Weights of a small transformer language model: LayerNorm before each block.
MLP neurons of a small language model. Each row is named by its layer, matrix (up: input weights) and neuron, and shows model dimensions 64-159. Each number is 128 + 24 x the weight over its row's rms, rounded and kept within 0 to 255.
Before each neuron's rows, "fires on" lists the tokens most often at its 100 highest values on Wikipedia text that the model never trained on.

fires on: ":", " no", "el", "go", "ol"
L9.up656 [170 129 168  88 135 122 138  96 125 117 131 129 133 145 157 117 140  88 118 126 111 144 167  96 111 157 146 121 114 144 150 110 151 143 133 152  66 113 121  76 141 146 150  83 118  86 176 154 102 136  93 112 127 194 131 101 120 111 155 110  98  89 115 143 121  76 150 109 127 164 134 138 145 124 138 119 132 150 148  86 101 161 114 153 137 132 160 124 137 157 125 105  87 124 125 142]

fires on: "===", "ab", "iv", "vi"
L6.up531 [122 118 123 159 114 125 149 146 169 114 132 162 114  92 136 132 118 107 116 123 164 123 133  96 126 102 133 150 139  81 132 119 161 128 116 113 158 165 154 118 131 136  91 128 151  84 134  99 176 134 115 108 118 127 111 107 109 187 149 105 155 139 112 138 148  92 110 133 150 135 113 165 146 150 128 131 150 129 140 141 159 155 111  95 158 116  90 142  89 140 131 114 162 128 107 116]

fires on: " |", " Pla", "am"
L4.up511 [144 119 149 147 118 128 117 114 103  80 109 141 121 145 154 153 118 144 114 153 164 108 101 105 153  75  98 128 130 141 134 133 121 151 142 115 141 133 121 127 152 129 150 151 151 166 126 158 117 101 101  86 142 158 116 120 128 105 131 142 124 122  99 169 113 103  58 145  97 137 136 125 161 124 137 138 166 158 131 127 145 127 116 143  86  88 104 147 147 138 122 137 118 120 181 143]

fires on: "°", " lo", " is", "ci"
L6.up532 [173 116 131 125 130  87 121  84  93 136 144  91  98 155 147 151 163 153 164 109 166 116  90 120 133 122 117 127 131 121 163 133  89 106 113 121 161  91 118 131 141 111 151 113 115 127 148 121 120  87 143 143  91  91 136 170 128 138 140 122 120 127 123 118 148 141 157 148 107 150 107 178  96  99  79 156  92 145  99 140  87 143 109 107  97 163 154 150  87 140 138 111 152 143  91 132]

fires on: "s", "re", "ra", "ri", "ar"
L9.up683 [139 127 125  91 186 146 125  91 143 144 132 139  96 128 140 123 182 144 166 181 107 139 165 114 142 113 116 130 130  96 138 136 125 125 152 118 143 161 131 164 138 146 128 110 145  75 120 124 135 139 126  74 139 129 105  98 124 111  99 149 114 141 140 161 155 122 115 131 172  86 128 124 149 130 111 148 112 100 177 119 121  92 170  74  86  99 113 130 126 105 131 144 144 149 162 170]

fires on: "ab", " Y", "iv", " X", "B"
L2.up636 [115 142 157 135 121 108  96 138 120 104 101 194 125 117  89 142 119  95 135  75 110 134 108 133 134 134  98 110 153 106 119 116 123 132 107 120  87 166 174 128 115 159 109 141 135 142 107 101 191 146 127 112 158  86 134 137 133 146 127 120 169 156 128 105 133  80 138 167 121 128 128 154  76 133 141 153 119 163 142 143 140 125 122 162 179 154 136 141 127 162 144 124 158 169 136  68]

fires on: ";", "."
L4.up208 [102  98 109 126 113 127 127 160 152 123 105 112 122 109  73  89 154  95 163 129 130 130 149 107  95 121 113 102 165 115  88 152 120 161 141 109 127 151 133 108 151 155 123 126 172 107 105 110 110 195 139 145 107 149 128 146 114  96 124 161 137 168 149 136 117 121 101 122 110 135 145 142 140  89 138 170 156 102 134 169 135 119 162 123 167 139 155 137 172 119 128 111 126  63 143 181]

fires on: " |"
L9.up734 [128 115 139 138 140 132 135 121 128  88 147 126 154 124 138 132 146 142 159 140 146 103 154  97  95 102  93 133 125 165 144 155 102 157 173 112 168 110 101 105 108 137 173 147 144 112 128 127 134 106 100 141 138 157 111 109 133 119 164 125 129 130 118 108  61 136  90 143  72 157 151 152 160 120 100  97 154 125 146 138 125 143 120 108 106 144 108 120 136 152 165 128 110 132 201 137]

fires on: "re", "n", "ra", "-", "or", "at"
L5.up859 [ 86 143 106 109 145 131  97 125 172 160  89 145  71 101 138 116 221 125 147 117 115 144 152 136 133 127 103 160 148 111 158 109 128 117 116 152 115 101 163 132 123 130  93 130 118 145 128 134 106 105 103 123  96 104 114 131 122 127 104 156  69 132 116 135 132 105 147 148 145 142 108 117 150 129 104 166 119 123 156 155  76 145 150 112 124 122  98 103 103 133  93 152 107 160 123 112]

fires on: ".", "e", "lo", "li", "ill", "le"
L5.up328 [ 84 112 110 132 132 106  97 112 174 128 128 124  69 156  93 106 176 104 152 128 136 119 107 106  91 112 170 116 117 148  91  87  96 110 102 135 134 197 137 134 114 160 111 123 130 152 102 142 148 147 102 132 113 147 121 110 130  98 125 180 148  83 119 117 139 120 120 145 136 153 135 135 147 166 158 137  67 154 150 163 116 141 151 117 133 150 153 139 173 134 130 106 145  72 106 138]

fires on: "s", "d", "ad", "cur"
L5.up690 [142 122  91 150 160 133 161 110 116 122 128 125 142  64 114 165 154 137 128  92 116 142 114 156  96 108 138 150 123 121 139 103  73 127 139 144 153 119 144 121 181 141 141 103 170 130 114 116 146 149 148 132 128 121 135 161 156 109 169 118 140  98 133 158 111 116 113 114  99 150 114 141 126 158  66 171  86 149 111 129 132 124 123 110 136 111 149 111 145 113 156 151 117 122 161 136]

fires on: "n", "e", "j", "°"
L5.up699 [116 131 122 119 141 140 122  86 121  94 121  99 135 167 132 124 105 121 157  98 117 138 126 164 148 148 151 101 146 176 108  89 139 105  96 105 117 139  76 168 137 132 171 150 138 170 137 131 146 149 150 111 139 199 104 106 146 131 122 109  98 139 158 113 132 121 131 153 122 100 155 139 117 132 112 170 111 132 112 173 109  88 102 100 144 118 115 142  86 179 135  70 167 131 142 142]

fires on: "er", "te", "ter", "F", "it"
L5.up243 [135 153 160 136 157 134 129 142 105 101 116 104 141 104 117 175 151 120  95 167 159 115 124 119 131 133 145 170 162 102 159 150 173 130 163 155 186 172 143 130 115 162 160 148 135 115  96 173 139 113  82 147 111 117 162 135 143  99 134 168 114  99 126 157 149 159 116 132 138 108 114 166 149 163 142 159  92 151 179 102 134 117 138 145 120 133 101 132 109 114 162  88 115 107 136 132]